MLP neurons of a small language model. Each row is named by its layer, matrix (up: input weights) and neuron, and shows model dimensions 0-255. Each number is 128 + 32 x the weight over its row's rms, rounded and kept within 0 to 255. Numbers have three digits each.
Before each neuron's rows, "fires on" lists the tokens most often at its 100 highest values on Wikipedia text that the model never trained on. A number after a token or word is its count.

fires on: "0" 53, "graphic" 6, "du" 4
L7.up591:106159142151134100164185195165135127049148161175106177141148122123207094127127178137120114123165140159111134132093166131130120131172119100110141140210163099041146172130155141135085115099182163064104121098137143118096140129112152146082070176109088131134126113073074125158091066137125099132167115170131118191137128120112148058124107117111116112143118141109158101131178174145100117124158116160132114151139093120108207168031141166126099110089104114046027157132148153134183118145113111107124182070130120068152177131132121092134150159159135120143109127151108113164121129182154107140129151131119130146179097113173141125122094139108116105119170122055132101127177115094126102131078147099084096189181070099086127132142164141093152126141086120147128054136112148087076095092132095

fires on: "." 24, "c" 18, "s" 12, "at" 5, " Mac" 4, "ed" 4
L5.up233:148164179082155155121123150083112172141197180105178089118116123068135132162114166110136095099149129139146187119122173093129135124124207128190157140103145150118153124102155153102155093115148157183200108175100081070116136145189147126107141148137122146089135091139129155114068092110160158102104124108162098165138153095149114133112058120121169144091107186115091106103106088147098088102171086171098163143182087105088156166122117109193109155119140104132118188104156087120128110113154115160060145146117119109135164160138096162122170148189119139137132146074177134064099064167130123122066048070139116141096122178141164141101180175130126155157172105116125177095113078103078157130109084122133101101136148143156192164103090098184078086165095067120143151138158127117153162097084140

fires on: "a" 21, "o" 15, " (" 12, "s" 10, " A" 6, "m" 4
L7.up255:138064118166124109123112110102182204102087135191095157110113115145190059097126110128128135126083098127100143082101152140168122127137111168164122100072114105090123117134145139104176145080189143196145118107133102192096108141109081105115100135090104125104149096169167130169117163127108138097163110149102149106114084108146096142102131124170133109147114144179217113170097155132137150086177179085155125105129145138121182183125108096116107161091091075119174077114169142103131152124175086149129057147160076117118133120092099174180116060124122099058095102143109105087111179158111142088098140150138122156153104198088093126120171077156131122117171157057060128141141112151090140088109195151171129119097104094178179147176145078081187126098184146109129116108184107133123103132154125

fires on: "ly" 42, " only" 12, "age" 6, " later" 4
L3.up273:153171156123174124175135167107138099159147124143128057133113168109140084109158148086175080139104147083135116147078099069126114126035118151116111125155131075137155155076107076151090162124176162099067129085154105134153098137110109096123188094155126143166159124161126153138199115069125125139106110130192131166143089166093093118144149161142168131099114146169063112119168127152100089122128121192130110213159092107173164152149139083109112164096075107071133126164130126174104207128158124157119121146177166092110114130171155127130144135109092124060160149205150091146109086088133102143103154173110192085142127100068151079106103097178122112121101121109177128132143140141168185133071090161124117169169147117066133074133101069126082156100156132099142101116055135107129155142123150

fires on: "s" 34, "al" 12, "ter" 10, "ing" 9, "an" 6, "to" 5
L4.up438:168167118115132126153094140150153110138147155159051075164129132089127183152155126102185133088192116167033132089124107136116139167158136148152095165153118180129154089116099098129095168070108088102153105138185135094098100075081134149105124255181166157139122135136086116169131076145131155114133204169113162112166111070153148124142122112106129211118077085197100094122145114117178165140162097166138179103119143137125153148143097105107127108147145163156119084129119150157146149140104118132060119090181178158096147102171177139094089114106131143146117167155186136165095132157107111119078114123041150153142137122107112121130165133162112173118122101155140133164120142102144158168122115140141168153118130177109078129096126121121101114145181132142143155143065149133124156152080146

fires on: "s" 32, "is" 28, "A" 7, " and" 7
L5.up450:086182130099089139125125160131157183147125104115150144197118188073112123137124117140097133142133179169181138163082143167117107204129175078111072133120089108179116092100090164103140077150139096166120071108166141165113116165117114181119078170127087148102110138182132115175072153124103088104142091189119110147138110129133144213140075026129133176136146145158139063114121094132143165178129095115134149098126184152181128129134109179154158091173097138166156112133154123209082152090157170104166125105155147167160109082124116104122078184108116153133154112126117129110103080099152078146134085123213124127120119140129136136132141173099100194109122092124099080050118079138091172164165099140131113141078121115166108120102142156144153071145100143138071182113140164116131101165118110

fires on: "s" 14, "l" 11, " years" 10, "t" 8, "d" 7, "er" 6
L5.up685:119077112145130172190077129120135106154098129067091076135136166130123123141107120024096080132168173127138073116127105173168127109077119148128145151173116073120166145166161134090152103111139076127131036170086088158146116063068137080146091125174141153128130089154113152114127172139128136176127108140096115208133163107113193121153152138132115139119112107121129126121107046139154076183178197137076063177117136145138114163141092111143116098170077142128124103074093103107161097144095086171145176106088146153129113174111144162144105171121111163129106127090158123145129150187106158129061115103120108124082129122101117102184138187147158112171063173148109106107120210136053166143095124135156121150136165077123122131176169087101134120111103173143114095148183155134145139121131111

fires on: "s" 34, "er" 7, " side" 7, " Thi" 6, " Thailand" 4, " Kingdom" 4
L3.up550:103090087123190111134173062184103118147100112066196105151100139096177073112143131057129095164187159121152046108147087105177078142124126154086096108116202056143130160136133121090132144141188140113173229104147151135139078152120124110167158094115144166137106157135097180126184141102111115137106167141139106096128072097117128102088132141099074161178155144091153136121142056111113117084113154138130161113112120108111128131105104121109117144145208114161160134157151118154101144106139127116135113082135155061089160178128140145087096075073174199178128136146129134139163143129194118127090133089162131112107126144086091139144110154038110119137075092105110071124128112115174212185134135090100124096131081178138107126137092085097169137141150110132099113150122135147140168130125117

fires on: "d" 25, "t" 8, "n" 8, "g" 5, "ner" 5, "y" 5
L5.up470:091177123114118148132101082161117117084158205147168165098139083155144124097071132055129107109128100134137165119174090121101124099168049146099127088086139109137194134148105102168145158107123137142122094097175166155129112089070141066137131129099135148167102164090084180153119153176131166124112117103062081128127120155135059145075127179132148160109066093081187085113122125105094181121113177104112093071140139124118120164221165126128117132155117112123140210100122144112072140141151119082109142121140112145133130192087133185069132154183139118087130086136136109123119137167124129208116168167152073111174153181105169096157197147134089110189141128139152069141180105165129100130179150118105125099148184146124149153103113146116166120149128117136103180085165090109167110104144112

fires on: "." 39, ")" 6, "mb" 4, "le" 4, " William" 4
L5.up263:174138132104127148124096080161123117096098177124132095125114122048127156071126122158077061170195098120125134127136123066178134160152118107143121116166127123066097192171097187121139065095166111130109111101133160077084104143113134124112137139138039127127115110119109121126189140068132074163093154064118146160125152124196137072202097169143173133080085097131162169055108172088109112096114155106120097084124120131134159078110168097166149162113123171142099172138130094121108136125106115147130075159124071116098135106072113093106080148113102166128139170174118146150106120116127141152164156181178095145153099146155172118145136187170114113122134135121122059131124190166146121152216090133111142133113129068143126104082172124132072099123148105147143067115085185179120150174112136

fires on: " Ha" 20, " appointed" 10, "sur" 7, "west" 6, " department" 6, " died" 6
L3.up90:187082143102152121139161110074108112137157133099108124131140144138157081119125233172129109118124140131107088135137122140163049159120145161082181128059134091062130183125074143089119135186097158077121086107131131116113113110155151139139097167181190127124100165071174118119174115153087114154164154090106126126220163100084146195142153146117118143064132184151111141083130120107115084145171102113118131107090142093128142164077160158126112176150193099109125149129120106128094118117090106160137078101122138091107142166076182144113117111128157105113144101172102102148115106147140121160162185065159098137121159149107108166162182104126125080089148101205139163125134083087152084175082091129199078139106182111127120159126100101107149167121167083115103127067115094081125143142142059

fires on: "s" 39, "na" 10, "e" 9, "y" 5, "ji" 4
L4.up108:120148109057053137115136132103135156086164187096117128123092073095115099150094112109067113109112139175169183141058221121019112198147156091177116122133127151139114128115138134128142096163124085083147134136129118120152109156145077178136089081094158148094134149169130124144162126091120194118137150105144042083115130150188106199115079131148107099139155149136138060156153139138076119133133144136154182078081141234086193124133148146136105100146121108103179105118166085130178152134118145131154097123110122120148162136104175137154137169102100139169108135133133119131121149127170104077169131174115103182139137151098120118144124120153061150154170084141108143126090165175070118056135122166123154189096079144065101098136133123150130071154103126172087151123110131108131139139126120

fires on: " and" 12, " to" 11, " in" 10, " on" 9, " for" 9, " of" 8
L7.up481:092078121101128140178118114112134158147101147069125110125133110127104108123168065093102113091108106149100146152104072126091174064129102127145083111120136106171118121167149105171101101166084093133157102106134148102159062091144171109141140137100113072111144175131116167153096128148132126137102058054183140120119086136163180117183115101098124141216126194196084142136143106149056116086178109104159102116107165119112137126133191143149107131124177115133155100098174093173126150193155178158086145139167143147133138111123090144139112115170119086123146115124089137141124163073124139101116161231108123116051138139072203132124132127129117113111081037170165180064108117109128221148122053105118148157140136143113116124158110139094090123135126149145075119114097137166077122151103157

fires on: " Bar" 19, "d" 13, "al" 8, " Sil" 6, "bar" 5, "or" 5
L4.up403:145116140101120147140160058105125107114115113139141058136216139084119155083116108151164102164151141149172153054114189054150180157144094107161148089144149173114122111134116103121150107122119163126143137154121037098083182137126137111191068068133148089173119097114143106134117127158105094067111114114090125126150152233159197116135170116064159092145128137066151135106110123102119092127160144149122142123136152097092159111100161145195095181126122061168145124131107142130095101153081128142141171128157200149164108141124130137164158126113117166157089170064074127123138144120174111142152136133159134083124124171138158138103110118161176125154148121108183178068165135163143091142127112140143128090101189187159148176091087212132154142106123129123056148139181118148140094150179133

fires on: "s" 30, "z" 11, "f" 11, "d" 6, "ed" 5, "b" 5
L3.up87:072119169042060176095120073184092162121082133105181063127103089094074198087127104173083157132123132189117122144137154154133138160089109125132147146109118041124157125114123143103075125167121131109112073071177143135133179123141124119094126124135120143092125090167109158098172135191154121124098097081135146221108154144140105130100097166143104132136123126095100149152104168123129105137215108134129163095165117143095078206083135138115144102153136104107121125134170096131164120132114082189168124145139103146123153113103096079128128071207113127153142118158103158157106094175151104114082136162180116094133084106113160131145148107107147132180097137122100152105114145115147087080143127187170124150119158111156049122093120158101145126183099156107084087106082073072088173105168092

fires on: "s" 43, "er" 13, "in" 5, "ing" 4
L7.up313:142120129140036063146175141078095108108088101116116144083108123156108101107124123115130094122159115140116120136105196084137147127147133130140165213179142116162103097113123138117186174084162175168114149155070075053124157135129143129142130126124090203173142133140153108157120143146115117130092133132058143078184119139157064141114139106166093109104065164142162117114128144153131162064089123150167181124073145162126117154162150144120131090094145113088152134109104121071104107050121181116162081159130126145172110107099126207165099176074161161160166104166114139111119104182186187114133156130130149139149166170044116137109144147135142105080172135128137157107128098196086172114168118123157052139099106145169149169101113129102152155134164157165062189125147121130096113162140155

fires on: "s" 31, "is" 14, "us" 11, "a" 5, "ca" 4
L5.up297:146141117151146154165141133090144170114127135112201140058128136097156080094112183079102070131109160173179145144087102172128111136119122103127090069122145155106170138097159119104137095123158115138151134149089125135120069096139123143099100101064118134127207201088169104128128081082159166074128129134135157132142133126134122177165103101109142138076128119099093123152084088040161071137139142084104073136140136080080104193150065144085111159200126094103096163141112181160121167127165172147120118113128116060121083133119116230101170148140136093096139135149136111133115108166096139137160113157103106081144118127123135107104071099134118070140135142109101087133072135085129122076102114191106105084077202174147092096102132060132072133097105161138183147091126070112129142113155147

fires on: "s" 37, " hold" 5, " won" 5, "rush" 4, "ing" 4
L3.up334:174133191120104041162137197166161093130171125146077195140147127135073160168109177175148142131122059134178136157121111147107094111101234125164153139137141166094127137145145130133173126091109132174152145131186107147139161076126143175092106117116164116053147100199117148101104207050129150115153124112142152073190144078129118092111101150085107148179117106109114144121112160176132126158148094140138104093130164173084128125174105115165094120085134115166128161120134089144142154116082122091069139112173152109140123143118126108118116097138162141083092176105125127122108125092132127113054173073096097101092065142163131160144158169127109158155144146175087118151150185125149077106162103180155120071161111109170153107143120171110149165132167168116183184147119176114162103090128095

fires on: " from" 30, "n" 10, " receptor" 8, " between" 6, " =" 4
L3.up582:108077135133172114159119071177153093145185167108108082143116149088152176116109181086171210094103152120164066168092147107161132170102114118133131106110073114111120098098094147152073087167093135129146131120107121186100088096119063098117092129150125158148159150118101189151125172087109130154141165164133102135151119133151130085130104129138082174121136167219115150102142101143184126132065191118064156044144111079114117173140170147147111134071175131171110131161167111121164101139131119060140147081183131085116108116154093083116119132154160107135232124138138144103111098086106108194115107102099134077120120087082187118091131102161157121124097144144132159175144109144112113142125119100078192128091126187142124076126146162138082107085194142125100126123117158108171153078127146

fires on: ":" 15, " with" 12, "n" 11, "t" 11, "s" 9, " for" 7
L5.up687:129134096171094056159134121156111147132150092071116087054110140065086110123131119062133090106136149099131149110139121124078121172139177101135105157171143140146160140128111129124205184128104099162101133100084050143119133144169116131164100127130169136072123089109110119115135112140101067166138138210128061077125093125118124170129104126150126129114067120071038150155078073115146141084114151142158127102065052154149143105136165099106121180127083075183153179106158059147141123139186058108124129122071079077140172085121099160106124100146088107162143124083126111135102106159161165133161130094115189118109151143124158163105150139130131142093146169132071109167135144138061134161126176085102086112173155137178129145132126122103172137129170162166081112150179095171126145166121120

fires on: " from" 11, " in" 11, " of" 11, " after" 9, " about" 9, " on" 7
L3.up18:132100124127104107088059095179128152129122184142122145095099142030131146169191121114129169102099161093137154159084158091146147092124193152167126129121107135107111165170143158151127083149089155135104103063084115096111083150106148101108141101062110089119151131189132100077116098154114127125170168137189195061140140099088173111111097211132143162184098136163169145135137116132121152124169095116172107103091153058145123145141101163126123107148121122187132172117148120166131110089149175114175124110081062112104164123155116149178163074120137138104130117192073105148159178131151062119174154093188135172131107110117102126117116142107123168115148151160088128145130099174098136103167160093136172133088153107144114075118155089115119153128168127144143012118073156155092113093090165

fires on: "d" 16, " about" 11, " described" 11, "s" 10, "ed" 7, "ing" 7
L3.up145:136083216132075123109044159152088159107155243117104065085179147140109155114126095144124099128155101102168149144109075105128091039149113119153125109113143096104117139159108157159088066112125124147117121121082134083090085127155177068117094210125092151133121121126147124181122147124087133121134206146112100101099088229118183099128151148161111137152086135137131181102161065116080135094141088111057179079066123112165114077099119157105128088130098132082071095138143157094096117182150161168130117114126186115124127122153121112137147145128131160117103108156122119172109141114110105153126109160123132151107118170060133130120111154145171132090147129105145145118109177083134159110094141116127146150157185169062118099106105107102089121102094138125085158119103201147088104159146091

fires on: "li" 23, "o" 20, "la" 13, "t" 7, "l" 6
L5.up732:141103086131103120163131145106168141097103099109100053125118159104134137072163164049099130050140107132129145174093132166155099071101148114051126146104151125118121150159150167117133085113084119145083155155121116123108102101086119136151110149153136121088152137155126179098104160148168070101169126119148113068122168147107142082164095050155112161132146162098150084130158112167102109167176153168163089085122114123155141170148155102173187089105101198105138092096165136154112085099102141144121127150196117140095112175059125134121078123147107114147138141137117114089166169119145147103101135155099151157145099158098163081139121187212125100156062211125084184138135131157059082113149139090138129133059088138115089143099115132137205150089088135121190147111159135191147083110172147

fires on: " work" 23, "ave" 15, "s" 11, " out" 11, "ing" 7, " France" 5
L5.up14:097101129063160124053112129131106084094153150174080144080171159129132116124142119164142112162198101150163119160071121159171086138109126115150126162104154191120120163156076100137113118179127142139083108167134097186140112141113114158150092136220208143160153212136179124117109152089102131101139096052167121136187134081179146129066156087145075151126162087147124147167173144094129118139094113106114101053125101116105186132129112138138164115126186115145132093159069127168155176172121154131154111141162132080132145127073124097086112157106163113131128137074135108106199090148156147090121132045145122139123101098136118138147119141088143099120111162123117115086161155088164081071092154155091083089109124071156136169095123131074083219137098131131148125136162124127121092138078109

fires on: " time" 22, "ic" 12, "ig" 9, "After" 9, "tric" 8, "tive" 6
L4.up661:119140110081126172103131153087134085106151205145137150068112145142145121149169119087117172057091095173103115179127139118169185108106130123145066098187166093110076130201192112131168163083184183103112100153129168130128134132128122127158144118135083104144153159082183131194070153167136163084135103115151120111160115207122183108153082133100126165147093094054042102095112118140087148082084137169160160102159102109123098151118205185105145140169154151098143166118152133161104106090155174083166149157174165101109074096160116123163110140107113119131176153183131163165145138123086121076109110143144119095138162165164150114106169127174113139103105090133082147148109118075128086121130152111145113126101113137069193125156104167138115180145123172095148146091162119112164101157088123

fires on: " which" 23, "o" 16, " what" 11, "ia" 5, " Po" 5, "a" 4
L7.up316:132130117119147143155132152154108176103164117188113093103094118147192117132141095159100108127150094126135164140187103122132174133171088158098110149074116215133078117137152099073165150110168140144139130125075094134108167134099085148142125120171129135128188148152117118107186141168091162125077136129105094138180094118102114134102124102216092135163162109056100075104164148132061193087090146155182094082110185172127102104048187113125097087108120159125085125128105132084145181116149118204119155114173143228115107163101132123189148055165150140122071101130047140101128122117113123143150141083139102161117144186107142122133118110129149100086075079142155043113116174196112141122169139149155156123115098114137146144168149148142102093090137166146081113110150153116132129101127117

fires on: "0" 24, "ian" 15, " Soviet" 7, " Arch" 5, " gold" 5
L3.up341:167127152162070138135119078105168135132097150073093173177149130149114093120116144094154052132160149143137208137106154122108166194118102144150136135102129137174098136104133201114129148114120174087172134113110203168105040181115118150095081192113053102133105190053148119141103126146140073076171085119103161113131122131073106152140133130124141126084111151151179100089149146112145126108106155146124130108157134102101110139111147133125117141099176144135155087135114090136119072096067201165124108078126140106104141163153087127131094152087120103147107144155119164093154165157135149133090160120098146019148192125161108122140162131134122234139163094146130098123122138108144137147178108146086088146171107146105135153111132108158107076139220097117087103142092185147185099144103095

fires on: "'" 21, " on" 21, " at" 16, "," 12, "ly" 7, " from" 6
L5.up667:083090160154136070086140144164124130107165108133098106122186162082094146074136078183118120181070115101180142127080179068104066071149143132166045119063096124184128173080120132134110110120095126135097138117171092112151082137149116131090094145087128106113144153141138115201061103076129162156092081095155124155123110150100157109118132092132122152166145166126168134158132133118112150137158131158152140093085118109081197108174130163104171171137090154177117105131151185111114091098148151153114183094129203085138108099072126135120114099165110083126085110154135149103154174119094083186115103159120105145102102137128149168077098108125167158113148139168049132133087092138146126089095131151116170178128144173111088170098132103132093122115121113087214137068122187158166122124066120

fires on: " of" 40, "s" 11, "re" 10, "e" 4, "ing" 4, "-" 4
L5.up143:130098130047127099168111191104112171133118107070136096132126082155130110148163118085068178092155157148162177165155071092125115127122208131113148095124123111140166116117086117153137094083133116132135077170148146139135150112188109176100134154111189120092171098078123166142119127120121179109133145115140030150135159139117113173123101151177122155141141089113110138162063172154135144103150168175071113108059184187060149156179170181147105079132083119144075103093090116139122130208082112080132153143154164101164147107104130146136141095134095134118109122139122099146155086180122217129145113080152158084098120166142118143168150137127101142096118109084061142197128071176162126125141098160181150118068070103103118101145133130138111097112107145151148200116107123112093151124096133

fires on: "bi" 18, "vi" 13, "gi" 8, "tri" 6, "ni" 6, "ci" 5
L9.up410:207158092095131076168184107185109070101126108119159108154116128118138111110145155129062142152122162108137128182186121142187115127122155099100052153149127028070133112173151159161146116114100127140135150180174103109086134116134128138121194114172167101101140105122137133126146145140152123104146124151149133124087186126131136105129173126137085171176090126123137142122154128059047111138088127125135138115104085101044096130068067139105098174156114103158129125051117161164169125130136173180172120131152157117134142125198096151113106173153100146120183142100098118068077104170159138164132121111110087106147145117093144163143165167151111082134140177128105121169171130081107148108124123097098122146135167153186030133149099114162147106181171102139126121034130095090159156098153108

fires on: "s" 18, "er" 12, "or" 6, " pro" 6, "d" 5, "al" 4
L7.up205:100047101131137108109175150142086121106121084133127109123122113088176154110171124149127118137165074107106136081126120144114109140147114071059131126158136163105125138159087121141178163099149159177110209175114163152104083092155118076128103086133125117231140104096052072127200139156075097131160147173135190132137156129137123125129110105098121137139120144107158162149119088108090107106118189187100182142117102155060150060117127171093119163159114090132106160142117121128078176084076149182158152163161115141120086150133101171111089138077164138145140134118160102119169142065154132125117098099155162170082110201090135070108104158115170083163124113123183126158168115151112112116091149105094101097049062168143132140165110108138152086079172133131114175142153153077097156124132092

fires on: "9" 24, "bi" 12, "ci" 10, "ress" 5, "re" 4, "ik" 4
L4.up574:133193112112092157183164131094081102111076136152140145160139090165124076094125066197188030147123158067130151155153118122131154054037166138176155186100059140135104150142105153135123150119050138125111112141142154174123086112105133114154154122139081118156133140126153168166097126168161113119126119172122076162163157114089068085105111133142075175136084130191063147099151117111182124128076084134114107147136086111100098113117135158139126101173144122127152124138115151158117122114141165181093119162105188138146134183173117091087154165142110128120160139121131124117113119127152090080090132164140136139165128132115108158187160080132140075202147115151177142172147175156148099144119148079149116105065122118114095075158184090084109122203157108129119077116150128147106149174175097

fires on: " " 33, " in" 15, " de" 13, " out" 9, "s" 4, "-" 4
L9.up675:104120140145102146084152139176118123140196126113167143151116199116086145103137164017147102149121119116117076143142169114126150099115143131048170093139175119075129156113122102100100133141087102152104071109143162130133138110136080135140137129155163117228140118157182176137108126076115132144113153085111113118157149083105147100114094073124071123154122184171076105174189099141117111133191166144133070143103116128111169155060108139127149085109159058137137092198070171144173123163106115122152099176134129111092086163134063113114129169136107137118149137135101138161132101171147100077065128151151147099106091173096168143108130100142076167134131121068067091133104143093165131140111105160165178194147113147136223142088153157070142115122107149185129127106135133141162095123098164

fires on: "." 27, "s" 22, "in" 19, "il" 10, " photograph" 6
L4.up486:107123122094086082143156109079098158142126146106139133140088167154140138046079123210098069139154157123122137138162121089080191152109115103179097119180161127118149148151147159116111140121133134159169057154168122134076080127131099124110083145151100181157091210150135111109128083142167086113123112109143145143176112167139177083125099135103128134118097142139107132060175136105069058167133106163124167151181114097121041154079077149162108096090114115171171128157143139118152182084139097128123153085118147129118157098093137170134128121131151142215095113131179138138119156231153087153152118153146172101089122085131096145120145170098089115107127114088153162136064143131156154124113142166164103129148150115086136138090150157053146128163189075189131103134090161107143185083160128

fires on: " by" 16, " into" 12, ":" 12, "ing" 9, "s" 8, " with" 6
L4.up496:127094181103151135059156085110123185155186103091107166115190167149102056182060114149138137082110163078135125120138151171148067143119141053192125099103146156100092132139114159153208107135150153066073128140092107103162128119153050090142096151176147095114177167145163146062130152076101120108133152150116066096164096082099101147085129104065125137142109147098125110165113130100149099115100165173168119104149090144166138052100086124122145169129143128159153139124151132110095154082132126144143137185087193076179143111126118168104118136115122160080102171139118156108126159146153131138098121071131120196136081117112145146103132167139149109084102164122113127077111112097094064161093132095126087089072109194159136104154112081123115148187120126136100137129070139162070122118110112

fires on: " and" 18, "0" 15, " on" 10, " an" 8, " during" 7, " in" 6
L9.up624:093149127117147157144167163123152130170143158147105132130102254105115146152170102180150144168140163153089131164120098179151108082149069135107080101134066136094127135138133107140149117139115148106097170128145175128097049152035101168165062106083119116107106121131114125192120096131174131143110139174113077157118117188178141138147146106140090051180159184138098132160110103139136134139147165184136029154094098194121146092066127159130105137086152119083157119092084153088139124161102170102106122100195151142091163151106180134129078143154114094148076145173114163130097083183183157135132136116109144133179121166112080119118107127132094136111162161129122140114169148105096148117123101128092194147148118111114101122147150128116054074115115132192136084134132112112135132156092197

fires on: " in" 20, " of" 20, " with" 18, " on" 9, ":" 6, " about" 6
L4.up539:121129174149177118129141128160127115079075081128059134124159129102135080178103065047157104099101147146118183164124184103107169119145167165168098137158132109120108155201125142168181071136090130100100093104116112033127083118127107107109132105079132069096101166148115141110066141122145096171176169136169130133131113117162197153173097136115145139112111135124085115115124103129118144109146139159132100180131117129154089145099135156114164140133160149095136131093146106128080084098145192179151134094121184067182117097116131171146134076120095111107100134218106132148149184105141095134150114160206127091181152145144190161089129118199140111103128131167132103105115090109126167135139102086107129113133122217112061067188134131132131190140106139142144127123158139199153106158101179

fires on: "," 65, " on" 5, " born" 5
L7.up383:129105178120150110152064078123143096105091180135149137128154182169120090136143090184190099158158139109120176141141196060127170091069148126141064083070122105088182138126119130094151110074063148077131159111139165145107102111156166130106113072038158144058092150130154143144117144119101144150111059133185140181130051140130167112158134148119107110111161134140137159142108105135108114128145128158177130156076103154126183098103132100160153165137150120198110069153093125145146129160110135134152119140110191101122121160080121129185090167140102138129061144048100104148122107111104143111172120125098132089164046181166103089118150101122173136131197144115153132100137116130096122112120078120108148142114137184130150083121129104093114120177145110088179082115098165197157152095175137

fires on: "." 31, " #" 17, "s" 17, "%" 6, "is" 5, " Season" 5
L4.up127:152128143132162127149121134148081229147141119140153137113161070092132098104139180162090106096128145137151179103108121055149217173149149112120152133161126152130111130137145143116096162117123147152107130104188093172120090146131203176133118135104103161146122150134142153072107098087106143062155120110131117130093202117078118191116096070131097145146145119198147133135125096155146120091154118185100134097151072138116122160122111166151157051180164098153111142205129119123104113117112119132166143178161165170157142136137091136108125132106078134157137166084124139178146058152189067102146099122143159117119178139163094109210146136143085137080110136133143080141117152149009159110165094102106122112227099169116129147117153144090125089142158112119112109104093092091091102082105104

fires on: "s" 39, "is" 5, " effect" 5, "os" 5, "c" 4, " success" 4
L5.up581:132088128152096061070124104077112166159191112124117129125115159142199066137106142134112132116116134197136145139161159122154167131215104112119043133099139138160168161147142172146130080134109153157115125105117161187106058146042146137174097109099138204203124103139115164148069109122108125114112137155137151093186134107121091167096098110045150120114121156090110103172142107181120173132147138171136097151152103121100087114165140104149127101117131131083186044160117150086118105170135115151143126117091082136136136167201112153142094109121122203130149137119093174116187089165187130099178135148129131106181176134171142134120167177095133120107099103129147115113181103124167164125131127160119093115129148159106107152096151125103133071133147095106142145123049113132227142114089130

fires on: "s" 33, " and" 15, "ly" 6, "ing" 6, " &" 4
L5.up146:131081176128053127103104135127129067107052123113128122095084096159125151134082089122121121200123144168104060114163137144086134182118119101118061155125147088164106097178111133106091155144097162117188110142132137060166144205142149147115178121099103154111119101117154104126121141162110069089082089151120099115134159168198157123088148145156167139097073162147151122164146167117132154125172178162072070106149124134069134051070107165152114165131092116096157132102087152087126143163143148155176203155138076087136144096116094127122089109147086140148103144163129118163128047127127102150104133150097159164091131145109068169132113131107149117082161077082131138080077127161157099105141120139129124118112159155106090141068153118133044163183116196113146159090130157131098084101119116

fires on: "-" 63, "uc" 5, "/" 5, "s" 5
L7.up423:126096166148107173111117087204081110111141156188078138093190133143127109124215143132172112129091151110124151070153138148136141155123140086126139145138137145092100136106094124135098153139060123143103163118126162154152160069145145175116159146171138134095103114100145102195175090086127131167096187121069138135172175136069142116148082078166098140125118139175110158135147149165134117136189125163146146111138121191112134064134102075120138071117168148160114110197089156207132120138096116083117152155075157106130103125172051103147124137133118122149119154150146108146126080114139131100213142088112126140170120122132223134109157097085132133164164137082137162103081151162058163146143106118127095177129119156152153149086128157113112028107144082100131152153093101170133088154054098

fires on: "ing" 16, " has" 14, " have" 11, "ed" 9, " are" 8, "s" 6
L4.up480:172139189099156128078106089144149147109175173171084160180182100131119150160136118155152108123140102153090121155173142098117144098163182123134129144093110098175121165113185124134155087149121149153135121125057143107140148129151146136066124140150121144074165146156098088104135189103152096128148186171111180145141118127135120058107121136095115131129147201066168094113125140141127118162170122105160110078175084174120151106150129125102125172192094153162129161082111151177121166125101170119166129172127167143127146138129158137217165114155127159099156131110130131104075116205180064139124153129082125096178107118124215140189137140162125153128133107142111099106087179112131110142089122208143162085148153112143131114090140068088063153093199139075183165185118164175168130155128080

fires on: "s" 58, "d" 15, "k" 6
L4.up762:174182103047089211138135114166111135098092159108133118111082098126178175089146096113128112093104127149110119135172120148092115155109101149194125084159112076138151128081123115130111109130075133108221058155106092088114145107140147120111141178105091119128112152167136185179111110133137103093126097079144107159165141171130165110107133112133188141132068188103131123140134131141135137140166101104123141087148113117193138141108085129104112168106136155129153149128126137140137132086103099104093159089113125120190103148120097189192119105197100153184200158143115140179099119165127129138159041157052158183124159173075118132138127179163173156123099053141158150130108095089181086139135127173107129095070153156087105120055115167131059103134159131151100123128156152113084163117129171

fires on: "s" 25, "na" 11, "9" 9, "ana" 8, "ina" 5, "a" 5
L5.up144:129139106095116102222094086167110090131095102180141142129116136149114162061110166114113142105100154131133144113079226162119113154126061170117184101119114192140126124188068084096102097109160125107119142146180150087166097133126110160158161139125142123149162131150136135144068152114130109154157142119150143064170103131104107115122044109159147163107176104157236162108101089138150066103160179127115148158131152146136098213195131116112136125116171088140189070177137132119132120131170092103148102161091081089125170082092111182100075107131095071142137121132127194102178076106163078143161104109112135173116121118079130144094165090156084146140122036109088144120122133134104121099176125117107146112103169138148152078097108112142108110104148138157127099108166144089119145153135149

fires on: "ed" 24, "d" 11, " known" 6, " assigned" 5, "sh" 5
L3.up474:080136097147094052155089109094109146104181138159113146151125165135112150172145151154120142133111125135156111097067130142148076130073094141106138136089075141151181124109136147168103134137080092127061118081079074165118106140107183172165114177050105222103139121159141156217172166160105091154103108148098119088132080175134161163153129182124107157146163055115151135123158177137035127164160114092126129057097157177112179066124129180113124103099148147118099035123145118147099146118105066145116136120145125125083118149096103054114149066130149098095134145097128127127196177113153116144143123113120160114149134086080163157151110108094157117115139176111147122104192121117109102094186166123178124151079074122102132140134110135147099147083123103114122132074151135144123094145157130

fires on: "ing" 30, " At" 23, "s" 12, " an" 9
L3.up761:128096128128117090156067163139159130127141159108159108160147123164089165094087172061167137059125158082153126144081111114160100154098151089160119146106130165188158128164142171142148157121154145196077114155117115180166124090150100094062158104175165189091159088132089178070092110164127180139175106200107154069140148125132109072136122139114106130120106120185093106123078081127149125127125138145105126072113148088114141150163143073112109151124105132149130137125133113126128110129163131068175118145073177126125064115096164085126172086155149151079140148087185100157128147072106095155064152080177169127108110195121170145154163152154131145162194151133058082192132210079139102148098137142169144102096141121132112135113094155111167064140167148120100101116187125118122084124129129